Part of a small language model's weights.
Size: 9 layers, width 640, 8 heads of 64, MLP 1728 SwiGLU, vocabulary 8192, 52.1M parameters.
Architecture: rotary positions, no biases in attention or MLP, untied embeddings, normalized queries and keys, attention and MLP in parallel.
Training: a variant of Muon for these matrices, 511M tokens.
MLP neurons of a small language model. Each row is named by its layer, matrix (gate and up: input weights) and neuron, and shows model dimensions 538-633. Each number is 500 + 25 x the weight over its row's rms, rounded and kept within 0 to 999. Numbers have three digits each. A neuron's up and down rows have the sign that makes its largest values positive.
A block is one neuron, or neurons of one layer that tend to fire together. After each block is what it responds to, as a language model described it from the Wikipedia text at the highest values.

L2.gate45:496519510508457456531524505508498525489462485506494481469528555545514516500489515533513487476504521518454510513496507510466497536515483493501482500495481535544497437489480508511502505424523459508506510557507532523500473463476454530503468494521490478540506521524525511507516541500498500487
L2.up45:471468484493539545514530437491502489487469491474529539485490537529496480514522473534514529483536464493499520520490516485483505500481471508556459501519498466495512469483490532498473542501517486495534518513491478468531492507547456569514447473440511521514506493512536534516494515505506520470
L2.gate177:474463487494484504531501510530519517470516546465494513495556510495469491482464516489502526495493545504464458506469478517528503515493482486487548509533476479509495515449462465545508472513452525501521458485476480510522518462467549513532532487484508482482455539516486511500535487531468462490
L2.up177:487508497527543495503515549480483469495502536482490503415508464497411451503476487502479535514505557514495523501493484505480485510486493557492441468555533478468513500532467501507463496516535474512523467514519498507499517529490501507518475514489475484439537489484477497548498517455470481524
L2.gate470:466540494485542503505525509544483533536476457505504529503493509507475531523518467535475532493513485522472507482480511503494496511507497508476489508450514567477488477490540516508481455492512493474498530523506513491517513520441503506464522465488514495513522505494510459496505524494486481474
L2.up470:481504557519463482483521498505444504480520484480470505505487517505495467472523512491484514531470505535515430450485510434480512502510528512521463492496505512489468526560502494524466522502541488541523495526506540489532532500512514471534482529492481459495505519469514473481508526517492496503
L2.gate487:466466487520525494528513458456503483509495507539521440474517503484488531524508544508502516511481558528455496506487464522512490552522458505539494479496459525496522523493467546463508498505478479442477512510511500525508512461520509474528509530500462522501496508469477498465505520529500526468
L2.up487:505507491566511480503508489493503515524531528532504500454495491535513529517502507530456479503525511524497428446477482505500539503457486527523541486542480473525540506489503488523487467519483588508451510496498489483510562513494528494521563500477490509492496477475514515500479536532484546494
L2.gate544:452477498504509539474471469511522502500477525523452508526511519486546550518488483501487520515530528496487501478507520498570483479509441504470461469513555511485479498518488557506515487490489491491498504508489493529548520482513507501507496498541530515503529498496534448505481479551513485546
L2.up544:491517511494503518524492493483519481461530487525517466462475560494523428509514528496503486449533526475520521471500539538536504536556533497499485474507498462469479481504489497504488519492537462483541481499508499519508497413501517499511519550487475509462481469484460446512463516493484491491
L2.gate622:482483498520468538510487435501494481488503524534464519495506461532494504527518519525519518513545498512496500504512493512454519518509523488474517470500541550531489466501515567484516472474479484548519508499495465505439529512492520498506486517525516474509522485518461503523484501510505491461
L2.up622:473520479526522462522510474487474481522544501471529527481501513458510504523452514485509486490464519477548498482499506547499485506480466494503469515470518476473507546527479514550503494509504504508524544521524493483470506528494499504513503469490445473533475515505446532471519485506502537526
L2.gate654:475558482537481493467543499492478505472474524536475517458466538509530532414466489527472483520523518532502494505515530446477544486464514458475526466452494526477520522523490452484466479504465502501520506508480449481430509505498511521534523491460472461528530465467508440521534517483527558511
L2.up654:529493493514492542511465458443516509507518517509482482513510513479477549527534480494512484472521534475526495527484576523516491523483503542506484529500540508536518490525538432483491501493461538496501508521513503539526512470528515521508467529506555492480520488497489523520478477497516473479
L2.gate709:533517513490499493497457495446526523491506501497482510506501551497542489495510521513503476502484495499532527545503450511443476517494497519509471491522518535473500560488485505494570494499530486492510499472527467514541512512484486481514486512566492554531515489517481484508515513489470517520
L2.up709:479458478503539522513496519493491507523469472475491520518428529547522498518493525523486494516516475466548544522505450483491506462448506527534481506486547509491540567480527502486473489482489506490483572479479505509519529503500485469509469490501542520505509496491518487496497520508474528536
L2.gate751:507521492485506491480512495505488526519489446542500509499500497508534477482478461504505501504519518506476509538533492477497464537516497469482501477474560489513503456483504525472528469507471469465497498496503544501486533542531491502493473555516517501512513496488530464450450471551495509502
L2.up751:453536470491545458481531500494491527509492452533494527506562455516486531486491473503484518523487503503488549531532495497491494508530503468528520487487506499489523451489506503486499478520460454477526483506477497486478510499470495488501502515521470503531507498502522523457485520490469513531
L2.gate883:482539472511459524473498490459508469441519537502495495535498438504549529490462472498513511497486527477512529469466476506473518466492481487480488525474527527528528506500447527510524466528530441511470482501511522502515466471479507533490476478507564533485478520501497486426492539493528502500
L2.up883:490510503487487501513501508513557497513508486499486509478521520525507530487478482476481495522516493528497478522502488524544533502500514454497477494463531528528495495524502554510570521522505465497492521493491506508465539529554489469495507503493540445513486500524487512501477554497531535514
L2.gate895:505507501500478520529530548505482479442484539508498489484507524503499491472481497522550481516512462486512447491508546486520523514447520497486506522490521465461518489502537465521489498519513504453490488521517473496502475490492485494529506523481485491522468498492465460505500523488444487498
L2.up895:459483479489462526483524507499486523510470492506519558547496502518548487476440530500467527510501488477491495492532488514497501503499504496464449501448480501471530486494524559517525545518544518440451455457479505517523470497525488483498533516495505517506484497514502467467517495514466508496
L2.gate986:478500486497513530518511474514521481478526467437466484482542527492538499514484526511509489487517477470464490525472488458549505513520501549527503505501536516491482499520475525512574511452504480492495486442489512477509491534482513509475510489490495433486420502493511483510465535506453498507
L2.up986:463435518482509464496509508535497491466477537501452527459520483453503499526491505484522523500516500484465519507464526486528491551498513495480512488487495490498501496506474479529541548494502506540487512493460506487499524530491500527470494509494513493489494476430478480518485513463474539489
L2.gate1195:475480479467501474572524486454458505480490507521459499486490458493504509501479521459471529496461499514473519465522558534473462485491465473490489498470489485459498515451528517493482559498492511482544532530504489493513527473500530569491511482451479456522500503491504472506497459535491508473
L2.up1195:480537483499475492502506516469465449481487503524509536491502497496500497551470518516477469509517484474508482473495510515523514571492520575547532530524479496535539500485522520519515529504509513520501511475486471492480493494498504481503530508523480513527515522495429489477480528500515494474
L2.gate1543:447522472471484498495511507501525544491431480467467485478501460492558459481472537476470506505507497476473481468475544443513551516500475518482533471500485494478490536489498520481489443480550501503463531485491509516496486489477517492501485478450488491467438483480509526473470561499518513475
L2.up1543:482501497430497495520534497497510529523500501536524509510484508501459518522489533493502531527490471480504538467532489507516478469483496500515482527481523544528496455492462489499487532470443497481517483482514483518497509511493500488496526491503525452509463567508500522532497534481492515519
L2.gate1622:460535491516505513469535480559483467517480547518515510488480541492534481516508525538523509495481497522515474484508508478468483514493508495507533477474486495506507507512473493475503490461535477515508495464502489489482530504499442499498501503511554451468514502495490498480492522469490479473
L2.up1622:517498547500490472539452498514489467470497516517510512510533546441504510509491528538464530526508525519511490507516485529503479515485489520519450456471510474485574502535494507538478492523480541483496479542474490479547521500466558490489567503525551535474543539505516507448489530483507524507
L2.gate1706:524524494491554516486517473483464543518459506490525487549487506528493492531484470493519517543437469489467537493519513516502470508481497508538525531532526516539503512511536490517461524486487516494488518505495511477510477496484495523537506463509541505465450461494510505545496524541530505467
L2.up1706:521473518520458503550512495509509474474536487494503565491534506488518522437511504490534481534516492486500471541498494523494485544451501465512451488508520513490540506512500511477504486510473471461453508504454544571466487513547501511515484515497456476499490524482484520532480466516500509502
Description: Word-initial "cy" piece

L5.gate310:506526526543494533491478498487513515508489505526487478512501456471510532483483527521505490520472522512575473467487475510466552573506465485525485492470538490514537498439490481514472476544517512479533503540483484488464505494478522454506517531479517500464497515531512475459533531544498525505
L5.up310:483480479579471542532489487506537468495528530501438494468482509453486517498466509487500509512524493534510481505476507511455534511520486466466479546487536523487503511507493471512482518479489474474510515515480476520451455517467494477503499541516499479508539498528467506495539501526470515484
L5.gate655:543541519526459486468523484529517516445538486453521492526500523516464534489470497491502491463468536531487501458521490551510497463477501505512519514509496459474492483507444473526521466531517494518511484501498531528515474507470545486508491518502515515494496554460464488486500480497519515492
L5.up655:476506494507491470488505488493508525491513522517510523488485480509469509535453486460478467497499496464492504448494526460441503533514493531484538506469480485501514443510481484471538494509469496506494449481468514551511475484450486522503460541492512487493481499447492503495492489481502491481
L5.gate1226:511509505470502472504487515489474523524510507483435466516499550494486470449510468500512513491485470505512487453484562485497475411530475477501506560493518537480464463471519549511423484514507495516548529504510511486540535517524518498491458521505507498512495448499530530499474505523504476513
L5.up1226:532520478462518481515552441506497503489512436555539524480516519485502517527462495483494491533499525471513541467511540504517496487505472532532525493450533487504496502510478545534480486520491503434520544511519514489489508520499480496504490524508492426499473543462499472526534507479512464511
L5.gate1635:546512506514460531521467485506596493539499520488453491483526541474472549501517537528476455470525525477478511483459486468530505445481498476467522491490527507482497527507499512525511483523491507478520515506458518479506520537517579502496531508492532471503525518543509462474504471508488510479
L5.up1635:518489566469491496493489547533496505486473506474504493528515509525523508472482450459469492529457502501504531472526481522518484478470487520475510485497498524483516488465496492503478540522537533498517513520500470517497505493450540523475518515530467522542470477498516522500463548533497546468
Description: Slavic surname suffix pieces

L5.gate316:508511446482508522527520519460448496506510486479517552459474479516518510519510507505442478562534520469495524466508496499451506460488478504485492542502494501489487488501474534508508493477494511509500504502529478501471495520527474495506554476481496563493495476485490493492534451485476485478
L5.up316:481494470515485478468505461507497488536510549483501472537532484539509512522467465521492506527532482476494471467507478519542500491500496503490502503506511494472508516476496478509487500539509517530513493455479512500530496507484456498489493528481503507478507535487509509539526505494504476523
L5.gate664:476501484502502501510548487506498509465495504490487490534499500520480497519473518472496494521512484482485520501508456454489530475518510499465481484487481502549509538512462499533468515515469524502484531497466468498480451493522490508510535490513517505509533460491464503525546481457527482504
L5.up664:494542475494477513491482471523557467490431541477485529507519496508513520488527492521468478533523475508498439475501493446429533462473516495454475506542493470492523513517481519480485540511479477469468519496490469490500489515541502523493512489481469489517508469494495494549506484505489525511
L5.gate746:484508534483487490485483516513473536500504501557505572486499503536515472505522550498508493486477467532532503538510518482485468481466516464464466481451519536484485496514489529457553475513504513506498524540512510484514464498511515527528507502521535528509478449532458531537509483489504482434
L5.up746:464475533469481468485479488534478493507518501541510533561502497524518504495485517453471498497517524559456499512459496550476477503448480499468492539511493485533511444505525483484485484510489529455496504491493520474487493518527486530472474513452469487516529488528505498497532498445537505461
L5.gate1598:486511499541462526476530507467546532487520498467472483495509500504548538524515523456495485486538472506496494485484505452524478500528435476509527485441506505535463491522486484545505486511499530472513519566510468468454528476531490510480525478521510481510479492488440460535545466499504509517
L5.up1598:506509499463506479548463480495489473515496487534486488510506558503499483518512507480473513497529525502510450513534511528496473489508454492472545502465488511483479485465482474580505496531499533505507546463475532503499459480543505549516516485519495474474483488503524450476507481503442476505
Description: Reporting and indicating verbs

L2.gate69:478477490445478514529518508503510491547530507530525496511539497547488522455498489457501489504491498482508498520530541486495537554491502475516529528494493515505529466547506508526537476501500465514513513486542506458510478509450522505469466469518494519527521482498490496510469495536482541496
L2.up69:479474486468501514444501460496509450534530495463471509547515485524570526475469497499544520439517519519535491517548537480495448481482521520527483518473522504513514493498524510509544485480498501500505516501510479468503470550523482494490482507521482459486503509493494490508490483481494475481
L2.gate203:477480484563501517531490449525488548468511511502471479535496484546489487485488515466477523510505472499518546480515497484508502539519484501469509527511563501473489462454518526528522533452470510470495508490522468536508460517487487486502538526511539509489506458539513513496469492537517450476
L2.up203:520510470527501477521490505505513464538493489550461523514512490527492499507475500507500474516514525501549510526540500474428482507512514507513494505467515479532507492492511570507547545534463484468543500508484469479485497533475542499508478500488455490453514512494521470515481559502483489473
L2.gate225:493477513516494477523512534535487489493504497486490528520499434521504522476503495482524508498507521471530464519527481493501512497488521499486489530550494502492533489536507478459498524530512494469524527525528466529496508509493513516451490523495527522487568480455475514513496513499499475525
L2.up225:469549482480456455513492490565513514490491521530483546512539495537494460508514499502461486472494498494496496459510486468502547486503499486531497513507540519530483505523488465480475523519525471478537507508529487440495494500525491499490483525517521483490497490509472488513519512533513464492
L2.gate340:503473481492487519532510482499486453492440509441524529488519517511518468499466538517513520553507467512503506474480472515490498544511542513472502504483516512450508507469508526494474517508522490476462528515506460492547505521524475506481515516454514496478514471483514494528496481469516462505
L2.up340:494482483458446486538524491529514481477497524447543492480502534502488474508503527460552472547550510497508528504473490523538502500479501502519493488444531548502532505474515490480513473487522507505528481525524426521509458497485486536462509451483544497510519475508494513502496493452509501536
L2.gate383:504502490526478501524471535490473550542519490525521491485504541536486493508512531507464474495533479477544543482501454520536500524466555467490514525512483464497499521509477507487533525532511550521469507494480476522477554459476498493466505532465473505490485533489486521518473496504525510508
L2.up383:486475498498482521490484462448541470477491548495481515506452514525487466503496481470490492523515448499471543477470504527484516487504521508526486504475532453510517534514481509490492490524469442507481488508511482484497482480504458529473505488513500543522482503516478516501525505504522492461
L2.gate574:488450543473443548491505513500492472451507512524495479530533485526496604536436534471500479507491492508495517456519420499502493499497505478475466522497506513500530465512511524474493509507553467470530528507513469515458525526496508511469495473501468526474526498482476523516527503497518443457
L2.up574:516487529492456521479531549517527479450505519470478509503475461466507533540482502516476513513514486517490504454481490516488487471506480496485530499519515469513513435489527459522485491516495531485476501524523461489515510498460471539502493474492504535533489549485495461494502467489472461458
L2.gate1038:443510485544512491479524477503521488488492487452443499537500522479508507490571479526477493489513524490487517527502515520516477494499525505481525485508513527467476520531507520503492487507513547490537514548552482553503488508506490506502484454471515520521481484486466501496493518489532446497
L2.up1038:479498524510513501489477480452535521488436485509491470477539485562483512485547496487514492506507457510504503519534514477493507513537554485470526489533467505509466481477471520473490490525518484506543502526458468524507505510509483469481504491446515504506491484482506502491532502473537465536
L2.gate1093:504508491514508510540474495510462457495443475515492467492487508478512512509480507502512507508516503518473498499478522544522491434475549503497503488520483498489473538488547526491524567491507474474509522537492478513534524513484511447492493515468526566505470494500515477505456510528554476506
L2.up1093:507519568534471504511517530535468506483485516521506538506498504510489527475472458478505500541496469473450550473476519523526498548449523523453524485481503457525474513525481499495510506531534480508491541483503473573480502464489506453505509527510502462530460510542530509461527484491531500469
L2.gate1118:520500494464503529513528504508475549497511549518515534490551502507493492508478507500472471501516482491513451487448498514508476515532506508509499513512491518519476512483489477455514486509493516504503527496482522472469514510561485492537508497523455501488476501497530512527567477486525482516
L2.up1118:497482509535494524520490493520492517483522499494492524478504511488462498523497488487525495495514461513491492490522528517492485491519479467514496508486475518478504514478515529518464490494496486469502509527488514520513519480525553524501499501502497490511527537515530478493452533469495504494
L2.gate1147:489513497461492504528476483514506501456479484494468496515501490495474518476492524485497529541516464497530505470464489502443485442461500515505497494460509433485487507537486497517518480534531532516511474560521508517517565495516482543498506520496487511571459511500454476488554502530496465538
L2.up1147:494523489493449459522522484488540466499492491496519473531472492518457513474514481514526523520483438530507515517454546490504476512469523488486526451488554515519491494496495510498487478494480511486513459537500495494538466497525481520475483507483531476498506491478517487476495499448527499529
L2.gate1152:495532451544465498515511540500516486472502469541531484475520525500493521473521505503508478517535512500487494519493467494507549499508488531479469472525516515511497511492498524526542500444551508514500491526521499492511518516474527496494500484496501532530513546493506506556469529483481508497
L2.up1152:531484507466535484498509524493498479473501497481511475462472445496510471513533508490501507522502522539517490478466503474538475510497520477461507525505564501518490543510542484511539493483538468466504548526509477499495482511519519450491498499478491522520489525523518484503524496513557512524
L2.gate1169:488479490485460501529517480549530493485515496488490491491466454494498505522489462531485495466496453499534478471489485487503515530544495471579470426465459462501494448492536519454500492522482519506519527471521503490505518515478501503513498498471477497461486503470508513519515505490523484464
L2.up1169:491508494437508501516525512487496507453529503531513456504497514535496460541486511530520518485512469526509512500497503527503504518482509434473518449458509516446495469543492530529499524477450502474456485492492487471456483509496475494517495478474506522491494494504482499446508485465495487477
L2.gate1353:494501449530508514493478541485481542526457497492499539495530506511512481516483490536508464519487516512491519490495528497480523491506497501463499511554502523511485514491524525498510491503498517469470531491462465476534552510504493495481502521474490509516479439504459450493498525475510499497
L2.up1353:500475504494483467494511495550546489508497515484518564501544464523561460487493540518514442540522482514435523497483516531498526485520521502517503492500542532475527544484518454512528484501499480521482536500483495491531521524503495515523484514509500539508489447523530473475510495440502512514
L2.gate1495:490513480516481463475542511468500484504511512529486500484513498521491502480457502503526497521508535499526517514468489458477506499487502534506497477551498509485475467474532494525466495520537548498473505468492473545512544466524493531514525539506512524494492521505539518544495548483484479535
L2.up1495:481501456528441505462492499497512445500468512530499460481490491523499489518451468469565514528523521507527496478462468487443521529482484478502503511568521497494495475505496493537495500524505527502528496477488493525496541494525483552531502495496494498503522519486485490540519520501456508522
L2.gate1497:511524486497504485437511501528531507462496515438527495525476493474514459484571480454512463449536478449494483474450546534475510480514469435526491481507485507511448503551480511500481515501473527474517550515481516509508494527497485497507525506516434456497523473504511495546482478551563469482
L2.up1497:503515486474521452496475483518454540465481493514505494515499513498482501492517455511488442487479486462495477483512504494536530537458516457451487462527528524518489522534440466473511492509463499473524489490483527490503480533515505452505514484547475511478485453495504476522463458532513456484
L2.gate1692:496491491542478486475486475484507522525495529502501489524445507502502519510521486535511470503506538471467503507520499495508529489474496470491503523491484488474516494495514454512480507544520498490518511553518502445505533522460579519499488493483486554466475519470479489496494529442509435508
L2.up1692:464516498499505474485473489495547509548531500536511485483486511488550472481489513519478484520503499495508513532519519515467502522528476474491498492476512509505474519492498452479473472546538550485480486521523499483479471550497536502481525528492497503463510499497515499508512528438507462490
Description: Word-start "rec" pieces

L4.gate869:490543496497489512475504540506457485470525488522527520475504468495468503496524487475515495514484507496503513487520478499541445481521487514485513541508471472481567447463506512507556487519505524510499467502531506527566500482480537508537476493543481516523520507522527489494528478448504535524
L4.up869:498521461522516477518494515518525439496478492508546508519560479477521505486485536503528482493526515517527504497502502513500559548506492504500448518549512523481491475491498490486479473540504501538495496507528515524497484520498491504512485546520518464514535461542474489539475513522515524519
Description: Home word fragment

L2.gate143:501529489503528497530504513494469474492545448559492515498525500459511518490523480488512518478492454495512481508497498527547509552479517503470535503515481494514471550493516503492505489473514514528507477485473483492512527567481536526535504496463490566479474501491520489519507483493470496516
L2.up143:480523508501472504514522537512487496486504447541490509517517525462498532501542530477482470455509487532500499487478478481477529485493510518473553484493492532495466537505495500495507480462567526490511493505485500522512500565496505508510520505511515512497501512538506445506510473482494535463
L2.gate227:489506500472482477485477460512491477508493493459481503498497495469525516504507533461515521472536472508492517486495463507499567477481544506463478500501457534521498507509517505507447475488490498492469483515511490510543508518499505529505513571457477510510502476509495526507505522520475499494
L2.up227:524509502464486509522502495500504530477497499533497520507498530482578504458526544468499510490504457515464516499514454531470534470469496485480536446545543464476474498491487516510505494501494483509464531533503513510507536495513504473504507502492500489507532508523531502476479499461506503521
L2.gate338:485483535481471502479482496469513539496529486528467545539541523525483500477462536466488501489502483494488525461501509485484535507474505465502517469493473514523469481503480462468483514533422504502490506543531486451425503517483509468486518492455480486519522509506480461523516523557493460505
L2.up338:511514469478508521487526470478503498540514528460507471484539463483480534529497525523480520517516445462504467523550491515465466521497504492490546442469516479508507477480487480480482473489530503494528474472584541478463475504546502502465526538524485486511510492533487473519479493516484511449
L2.gate435:496496486484495531480476479524465459467499496519529505476501519484493474493504532495495501474503510517493511511521513504540506502498464471497553478503521534467486501480519511538483497510497474471500528531516524497472459500509477487514527522480485535489521507471482456492502463493486489480
L2.up435:498475476521481490493510510494499514493520499549509451436477497464496529491515510488509513524478521520498523508480487515512471456507486505470491507435546520525535485512493520506470487505477495521490501494504496487416474474471521521498488490485542516522489502525494459436489465461501505519
L2.gate467:518463506483469467503508515479491486528528489454474480509494515502491534513478520472509489478514477507488524492503530518566497481486462520537532520510516509512476486473447482530492518515496460499508481519503503446508501483494502568523534491452518526493517488490489475544508493500501524458
L2.up467:474481504516524470540510504487485508470528458510453472511504552541470533499523529502503502485445469514507521513499508500537503482530480514532557521506529513482507469462478482502474494516517499472555486559517507491493481514489545534551533497487501515490485509500483535525561470534522533460
L2.gate507:489515497517490507519534487477520539464474512553516439483488524525494464469492491493504464495504501483458496525495480509503489528506528522507523519534439515448535533525546517481463510515447501436503490516495506482481496516543519485514521506475489508530475520495505515476540517513491517541
L2.up507:549487481495468539546489506482538455491531505433520482488495483463517517523497484472500486499572527494486526495523471486499515492506456532480511504455495506580545485538489459491511488507513491483498464476496484529475491516538479499466498525501508530498486511486455507456477507499547478472
L2.gate534:521530519484474508483499512544487470538522502520450491515527527508482471518512520472517460517496499510472478524532522492466521490485506498520513523484486440470496542545485463443478500519473493494484472492505505469538528529522463486504507479507518469464505476517454474530492481486512525504
L2.up534:535514531474463508506516472531461482471524499483493572483486500504472540482470512503467521522517451553516501477541514508510486493478485484495521469543518502523482536503509464522474476509497497522519452471524461479475521566501479483488524571487529511470496512517496480489540463553461506506
L2.gate695:513479464486508522486480461559511477482516554468504502499517494506502524495499483497532519482494529458520486467561515468502481486530502506491521476537543448490528515530528531492488491525473483506476503462487499493524481477532474491499512502469522497549481531478460503531502510539558504524
L2.up695:497485473526464484510483488493452471486486563477451438481531523534519530521512504523469478495507486485483534506506496518459490493523488500491528520490511481544547532490485530528457530510511483503507487488516472485539473519528505504516503508469498488535509508503498455511490449515525526519
L2.gate779:530519506504474486561463512491446481481508499537472485491476489505495528462498466486478533521481494529520489529504487550554521507508438472558511498512476476524483497458504462528442516523502505504484459501533466472548497513491540516496540528496440497514488512495513515507513463497476489449
L2.up779:538517520480493501519470516512505482537525498474509498540498482461487497490517476471457512502485476504489517521500514536554487489541456495500500508507512550490467477435489478497487488538482471488500470490502481497518517506470479501466516522538501467537548432511536501487529451504489478514
L2.gate941:456491456514544510457441471480499491495476500538507582495551535518499487498474507493495515499509515507435485483498502530456522450491514507463538505511512517517489501490531555551457519482475482481465465476479489508512552491476512470496501478463516507522448470521509473476491523561493500504
L2.up941:507519565541490490516496448514498536494536495458505529467503504481524544435496475547516526542505491468482500526522520517503499461469483495518507505467527498459499486516521491473539527478490478463540537469518486448496474487534502480485513512493501534494469530474499528518478461513494459495
L2.gate1025:482507527488521508533540520491494520448518556541460477518497528490476486496462505510521511502511467472503489503534499490562513537491531520515503536502496507439459462478491540502502521526498493484537499541503470488537465490516501472513582554517489473512502502508500475485518477535507476482
L2.up1025:482479484495448584501531555529553516483513507494476473524517501521516480492503473525508526485522489532521473504499504496515505446524530491477499489509479490466494487483508496503516518474525525509508557451528460479457493495504506487516501541522504478503510478545528528561524528534536510511
L2.gate1187:454484505498517515499484512522525486493499507513448491544487484469528537519498557477517466475499504466502499501526494527521469484515478488530540452535455488503490499492518478474491426511514506509537484518520519515460458517513543474513534495429513479503498506481476487537530507503464550498
L2.up1187:502504514452505448474498492480512503508521513488433502495499508491499512539508477509531512488498509515520496507497559550532508494539505520497551494521481568519503466491462482507481463492528500473541513561526519464508496513489526535532524489511517518463450493524482503530537471488460541517
L2.gate1196:495476472479511501501484492480552484494441489485533462503523504486500505529525500522490470520506459481489540534525506524512527494465465454499543511479489518512520509497523504476474520485480521480509513519476531533531529538508474540523501497547513494511496530467546505466494509508529543499
L2.up1196:505530494541511474509479498520492495501499498471493489523468536489493463496517514494522495532525501525489495484502507551472520495535503474461514525492550493455526450499521472483492475541476505524518507524490476508476489480491544494490525523435499501474518493529477477459454469499512466489
L2.gate1371:536470492520489557444544484540507471554518500524517456497469523497461512487470508500511546497503513488454482514474487493560514488504445509520560486458455494463530473459490543500479509516508519490523465495485517487486537508491494485513477528535470468457467486522445523524484494487504493496
L2.up1371:509473501492522525541501478477519460566500538485536456477540491478491481521520512503504492495533485472485490522482471505534462514487415506516475468515528452509571466513522463546483508486472537483485482463486489491512534543437480482502508465488475502468509549516482501489495486514512468521
L2.gate1486:458485492476486475533542511512511471471464521525515520522514540519507453472536516534504507463521510523513510473510550510500495475490492540485525475505480484521478445475494523505466505495474502505482533526486482529544505523485452505460527471495475481499520472468554521489494506514504517466
L2.up1486:507538523498498503576526513509541523514459493509508491516501516521494509451529492532466532492495518479522540511514537473479497496490483498492515488469486510493494471523520466492504505550482489516510548495510488525546519492505483482461518476487485490496495461500510498503521521496491494485
L2.gate1612:532497463505555495538492484515492536535499493472489520508527472532536474529489501514476490479479521510480472498529495429477480495486495500497509517517552471519517478519494489515500496500519489533558473502506519489540494483503529522538484446522509492488501509507510514546479545519516530487
L2.up1612:522514474482520527504485517509456498521474495480507520525492489528495539499508493459503496463541516496490484495479478478457530480525497514473490472509523502509490514498513445511473424539478462534536475516501466490479494531519496491484500501538471484480495491477525483511537492507502535520
Description: List newlines and word-starts

L4.gate1070:493496492521522528472548467487492508483509501479473552509554520517528536497490481460483488480529528501521555500505489501448512513508526475524533470464535507530493522514464479505506527470500486530522513502494446501478480498517470519499484509554459510475491492516491526515524499470499487506
L4.up1070:422520470511488542495524474478508514465513488477479493520502512492548494495481467497499538498510449512516519498502537518464486501517538510530531500481495477490479496474504516460498518512529511488537526502535440504511484477523470513491482508536492511460500475491496489494506525478521460502
Description: Agreement and response verbs

L4.gate1655:547512505519519528488507533454520512513501521453462474468517516515508505531496512475510496558525467446500536528457527492469534470460424469479549480536533524498497566484505479497508494481492508532523542477499519476474520506511478489518535547512475491497483528474522498493475516504467453507
L4.up1655:507482504489502481544478508482515509528462506484522524496531521507434458516538477469493497512515485477487483458499504495516524454477487496469533542505506514515464501449496516493528503518481489535454498537483471486536518479491471506433511494503502513492523493542509483487467483459505524463
Description: Table row boundaries